{"n_layer": 17, "d_model": 160, "n_head": 2, "n_kv_head": 1, "head_dim": 64, "d_mlp": 640, "vocab_size": 2048, "activation": "relu", "norm": "layernorm", "norm_place": "pre", "norm_eps": 1e-05, "positions": "learned", "qk_norm": false, "attn_scale": 0.125, "bias": "all", "tie_embeddings": true, "parallel_block": false, "extras": ["capped logits"], "init": "uniform", "init_std_qkv": 0.0536, "init_std_o": 0.0, "init_std_up": 0.0536, "init_std_down": 0.0, "optimizer": "adam_variant", "lr": 0.00193, "lr_mult_qkv": 0.4, "beta1": 0.9, "lr_head": 0.013, "grad_clip": 2.0, "warmup_steps": 356, "schedule": "wsd", "decay_fraction": 0.899, "decay_shape": "linear", "final_lr_fraction": 0.0, "batch_tokens": 65536, "seq_len": 256, "doc_mask": false, "train_tokens": 297900000, "steps": 4546, "dataset": "wikipedia_en"}
MLP neurons of a small language model. Each row is named by its layer, matrix (up: input weights) and neuron, and shows model dimensions 32-127. Each number is 500 + 25 x the weight over its row's rms, rounded and kept within 0 to 999. Numbers have three digits each.
Before each neuron's rows, "fires after" lists the tokens most often just before its 100 highest values on Wikipedia text that the model never trained on.

fires after: " F", "F", " f", " e", " n", " Mar"
L2.up116:502578488484465484490509492498478519520520541489488524503502540500562490461519515500519485510469487460484476507473486526501488488479476460495475483516507505494510488481487503506512536529551520551538478529509494480483519543560490501500509513491546466493506532510460519499471457558485508522

fires after: " f", " t", " w", " G"
L8.up444:537456500474542495490528490478539496454483489525505463484497488523508548481512479475520511524503500481485533530473483477493462511501458492546489501469513504486468516486517500474465515494503534517496539494515515530507498488497498484473522471481530472461495516455559496511540450516527511544

fires after: ".", "′", "\n", " ", "0", "_{"
L7.up477:518506476463452490490535526483450507504461511486489499497530519589522510508490478473538504470486515505488508558479507462500523476466468495493474476483494484454507499522469502524473489524486523526494497539513538498496481511497519515488515511494502542511506504470509500503476475446480478510

fires after: " f", " Con", " F", " dep", " sur"
L5.up65:503476502459536480509533520494558514531491489498525520480501507523491534462554543488501529462493536538494486504511553494523461488516491484496448511463491509480521495481477516489479471523450499511459465499467531506521541528498518475518456461463507547415481495482515489491477510472514488534

fires after: " |", " the", " a", ".", "|", " |\n"
L6.up163:478487511468495491529475519515488469506520532491525485498489517516509504463527535521459510447463489536508474519483500503525503501511475493516460479519486525476459538532504520529510508514492508509489520431510493520505469511503479532519578496467507500485502516497512463493476521530503485471

fires after: "200", "201", "202", "195", "199", "197"
L4.up160:460484534460561468514475493450431505491510505517492500495526482518479458482507521503475522541506497513521515486496491481517507493519471513502499464510539483496484486543511452531508480519533502487492470499509499476494463504538509481463527557506465503414479535518455492476515489512537471488

fires after: " (", "0", "3", "9", "an", "6"
L7.up474:502535505506519485513523500520487484521496497480499502493475506487473500525484523459437498557463501497521476492497475523540495467508463493471506527513534516546511534508503484559495481468489454500513483502513499509473494521493471512487484522498514474528504509507497553525492517490531509547

fires after: " (", " Japan", "9", "ex", "7"
L8.up69:513536463488504497502513517510509499570504506503458455520511473468528469541500509468522485541464494524491496481488506519527547507488509492466527483534504548544503511516535515520475492548500517480533518534469528495475449516510485485488512500535561495512504488531530484491502474493516475497

fires after: "199", "201", "202", "198", "195", "200"
L6.up556:475498540482494476480477544480478496484461550499473516473529487487468466508482504470483525556492521501506548485515490507526509518532457531503470507512509510495491504510484466498529503515499509527499459555505476442507490498540479512481539545451470525442486550505488507499525523503522506472

fires after: "0", "7", "14", "2", "9", " "
L8.up21:483483494506498478501524510473501512489451537535494503506552517519476480534457457495512489457500527516477525488492489480540523527493511500510502503509440482483532486497511516538491512535540540496503515498470514521523534458522477528524424502481484476481469493501519500527484453468534509500

fires after: " ", " J", " acc", "l", " l", " H"
L3.up12:512481487470523509525489511520475461523435485484466515517496536500474526542486497566525457448513531464510494502470474463521496511473501524498486495554504505543511553570479511505477518552489506493497517523470485474468491487503497543504456504530480517495471502538486538502483493473511492481

fires after: " (", ",", "1", "3", "8", "6"
L11.up34:505475513512480455467536510491506509545478496547507439494561507487504483522464497446460494500482469485490527478488485511492509472491493487466510450500511500513456487541521513512461528506500491516470545548460497480501511573517493533474482509496540487473504497493516492496482476470488527466

fires after: " n", " m", " prom", " mark", " f"
L4.up396:478547530489537493524500521526518510489495481488495553511515492496515470485532507490527536482471504432527484491498458505490533473477488515519453511516476494544473494521502497465526503467509488487540501501484491521506438556512497476528469499494506493518464512457482428528479486510499486533

fires after: " ", " F", " f", " T", " t"
L7.up332:501513481473485511518503464469515479526488507509496497514532517497528533506513480522497487497485504489519502496480494494498503512467524501512528479495517495514505496471504513496450500487506549540517498545440489504499500504511512531481513489471552431415515516490507458504538476532503528529

fires after: " ", "18", "–", "15", "17", " ("
L12.up123:478487564483498496526503471460456488531475505474474518513523548488516443510499502498447506538485500488492490493483534510537504499449511492508454477461535489519515547552485519518469488485513525503551507492484459481465482543526490491494519530471473462440492530537520498481526491476511484500

fires after: "–", "202", "201"
L6.up502:488511508501526493488503562457454500518508504515500505504510538494489418494471523468480510526488530520536502490503519521508538517502495524492490478503515509554503546529492505516501472507525507478476455533538475514478455535519499528510548522467474490511499523538479492444498561484469476516

fires after: "born", " (", " born"
L12.up15:499515519465490474523478522484481510545488507472472510498514517509493499488516522446450493538506481489473485503515471531544519493488500499461488505522553500483504531531510515593455487491550481522522489520518492477507485525475475508509540500489498485503483522508502538521498504502471451519

fires after: " p", " C", " c", " ass", " "
L11.up228:542496508468515508479500474465518504459503502485488474496474528435540494497467559495516528492486522482500521542517521514505517535504488491493477467500503531547492514533532507509487537468495534476500487477482546528506544483467539500460469464460489450514492502501536463464427539530441504507

fires after: " ", " Fran", "–", " (", " Mar"
L3.up181:467487495505529482571494530472457447554482515511487491495508525499460477521504524520461496548493534545533518520499513523509522498495483482520530488462509493532476544503508499506490462523552482536505445516451511491482520514497495502481490515464485466495516472509475501495566456465491502530

fires after: " R", " V", "R", " S", " Ass"
L2.up472:504521499487514516568485460491480525501510529505502443468501547500517535523509547536491498491550496556516459509513501489516478484505518479543438498534506498506461532503503548535461542516535507524459517473524487524454464554497487497500507465494480509553524485514512492493459529468510508522

fires after: " ", "0", " .", "1", " (", " —"
L7.up168:494459496496475524480514507496490473521498504557502468502516563537519527513486498479488486506488491534476511537491511495527533470481521473504477473506481496524519494532497506555457511513471496480485502539520485526490488531483476538518444470469547453464526491483492500542488469489491533517

fires after: ",", "9", "8", "0", " "
L11.up525:500492528477514478454541501467440503503456519508457525481490520506506533520513518474508532530494516487463486517483494495512529572497504496470457518489491477449532530547487522535458487476484494497558510525528503520503477471517476535483497489498495530489473533551486511496520480445486472542

fires after: " T", " G", " B", " a", "-", " W"
L11.up288:516477472506484523522522521488491524528493462452512476542509495488557466543481462484474512509500509550479549507489483457509469515482500455507503498522511503481510529512487512463453527480494533549513486495464485510503520510454477531482500461494489470489517495478550472471530440515534524514

fires after: " p", " b", " c", " dep", " w", " P"
L5.up488:515455511473509499533502485445503481486525473418504503483506482462507508495454531514503493442450486485509559508502498515496469525538480462505471548516516495546450512524538479480493487460510534491535484469536520551509506492487514489489498489480506533508465507494526498526476467539459499516

fires after: " C", " c", "ec", "c", "che", " B"
L4.up379:497462461496533468456555481486479477466501484492473520500504495441538500470474532494511545489529490484500506503486503487481488545513490517528479450509514480523515486520506521504509472484446523504488472514500518471496543475461516481553500496502464468451497495501518496482497513516502530538

fires after: " (", "9", "0", "7", "6", ")"
L2.up383:483544526480535493490496579518485466522498488523495475528484522480449449505471474478507519514446575482484489495507504522500547526516541501463538517534545498507495512527483508498547479490552502510481505503469497476479517505485520478526508496492569479472521486537539467485499515493493484531

fires after: " p", " c", " m", " C", " M"
L12.up390:503477511537507478456526485481480520490516483432506525493524494485507518489554484484509479491481505498445525501489490527512456515439534464505507506505497511536491505532503507509519520488465514468545504486499526502475507566526486506502458495514504477484532533526475479502444479556535506520

fires after: " Ad", " R", " ch", "B", "R", " D"
L4.up30:500453492490539524568487524491503435522477508527471457471504493521476515526472564520535512504522486529514476511501499474499473498512515459557522455545503499471460524512469497490478505515506494503504451513446516515503526519502486499535494462487488523495529507514510525518503537533524499489

fires after: " B", " a", "B", " b", "th"
L4.up573:498517479530466526527523502467457506513518475477486462462504518499540494528435479509527554485512455523476522498476503472494464491486475470523541503494535503496521530493499471485482481468496499535495490496517546488493508473442488526469442448500501532488486519540551485510523494504512505519

fires after: " C", "ou", "c", "emb", " c", "erg"
L4.up109:504507482550455501489496473474495509473528508434481481533501525473537487531528488505473548475511501479471511516489533527512472500510486468495503555488477457504501495531524527520504527532413514478530510478498510509485535512474481501510516499512497476503519537523493510500503491536507486489

fires after: " m", " n", " e", " M", " b"
L5.up547:508575499451494492510546480499505482488488506493491559499503485527522494467550476499508543501496515438461512505487480510487455498511475520502475470534472471476510505481478511501520533521482505526509514492477488476491489559525528464541458511495524499541477506510476437507477494514488517503

fires after: " ", " (", " |", " +", " −"
L7.up608:505492489515494478481537520474487497475493500570497448505492509529488497513481484508479446445501498494490524514470476504506481536471507550496479504505429509522520513522473468538453497514488510528505509506538528532493521524500495524504473489498547479505561487491526461493483484494536513508

fires after: "0", "202", "2", "4", "201", "7"
L8.up636:479504501494500509492516502478493513470505507522523522472555544500512530510516510487463474544492518478489505483468472493544473506523463481535510477489493511483512520514510488492546512495530505470459535561545497483514489511508500534494527514444464506478453509503532499488474470479521466512

fires after: " (", " B", ",", "born", " "
L8.up37:492483543487509475525501517445483464556496533471480494477496488498472523507525544475467512503501504441498513449522525531520484491504488526491512473510502496477475494542475474536519497498532477497513496514493516473465477539426518522498535494471524517504494482500522569509510477465482508557

fires after: " re", " Re", " st", "ing", " me", " sim"
L5.up154:500557518491519518501517487563512515523463530465501485505505527531501504455516544532482552500476521497492471510507469507516532500530507533490441498520502495486489505502463483518475497484484509504483532517455509475498497532535465507500518517496488577522485487478476505469504507477486513500

fires after: " a", " the", " B", " s", " The"
L12.up7:467485486488497521511495522515472534523504498442491404510536506486531505478489494506468540505486512520481540529512487491490418508470500545508525452503531492491492500511472497509497525486494489565511463476513533493515526482512468513476497495523504522469497532542470472529512496470503479527

fires after: "201", "202", "198", "200", "196", "197"
L7.up215:487541461463476487529487467475453491474495548548472515492524510478513468470503535475489520578503521497533546511465506476540498519523485491498560494523499498500485507481484508492496448513496499479473478558517479489498457486492548488506526534538467510506458529518482468478508522475467478539

fires after: " st", " sc", " H", " b", " ch", " h"
L6.up481:518454540473551490520534518493483447473488491490499450505476522497490525495466495517509496489505511503488517503490494488492523505487484455510499581491505481513491554503513473489483484490458504482488514530445503502486496531513501485513528490500502491502502491503505523467509481518493487497

fires after: " F", "on", " Con", " S", "id"
L7.up522:509510505473537498535524500499473481473460487487479492489510502566552487441503529540516537489491520479465454523490502492478517513517507470486461475483513502473481501491498490510536516500532510528461477527442494479470546533477533505562497461489492502474491486486498524470519525497511505519

fires after: " a", " the", " an", " The", " |"
L8.up363:482480503504508506502464507494532478532510507516506494532491537553466458479511525480469499472508528538462521488433515479521460491526505470507474473539465495499468518495458546489477504536479466524495522449459515483490436482489502487516547540495517523493514470497525483496500533504498498487

fires after: " F", " Con", " Se", " re", " st"
L4.up102:495520526494502501520560544507499499518488456524495471490517519505514480493508524519504517441497524518496471473527458484495504501499490500512442516489465512516494489478474531506513463554481460560459498532433535473513509533528493507519504465521487515437508524503463461479484519473520499486

fires after: "202", "200", "201", "199", "197", "194"
L6.up501:492537498468512492502510491441464494500535529540486506491524520481490469511498471484471535522470525485515508493483491513519474513566494493508526500539517514524511523495480513489502495504523524490493466512520490448525490505490509556524505516461439481423453514568469497493469476506474472479

fires after: " S", " R", "S", " V", "R"
L5.up591:466516492508478510494444482515526491502458490459495458482490516493482514528471546533488452534516501548497454496502489483506447512522472510515525449520469516505496492501504512528437550502522461547474513499523523517484499492523493516517497456514492467555512514527508520480438482489536515480

fires after: " f", " Re", " re", " per", " F", " st"
L4.up629:507529523476531505481505514518480521519477493506517457491513486544571515490499553465497533504482512459500501493524496469518512508493481511488429517482525524496483523472473492494503548537510513494515504529433517490499494540513461500525499507461507543491494502486515491477481522550532511486

fires after: " h", " l", " |", " H", "ay"
L5.up344:495436495489567509552525449492482459503490489460495488485504556498474508504475500528486467480526504482547564495496493475516536491497491473529473526501548511504510530514505486505491469523503510490475512502461472466509478511500521491508476487531484506513488504452513521494472457486450481498

fires after: "se", "h", " l", " h", "e", " col"
L4.up131:504513522522551477511492470550495464496493480461479485523482498494519499510542500505491480500510486536532541480452507493512488494514460478523485543495519480503485534513489514483480500504454525517506518521457512540482487500500481475481467484481469546552490517480501495488477472486509508492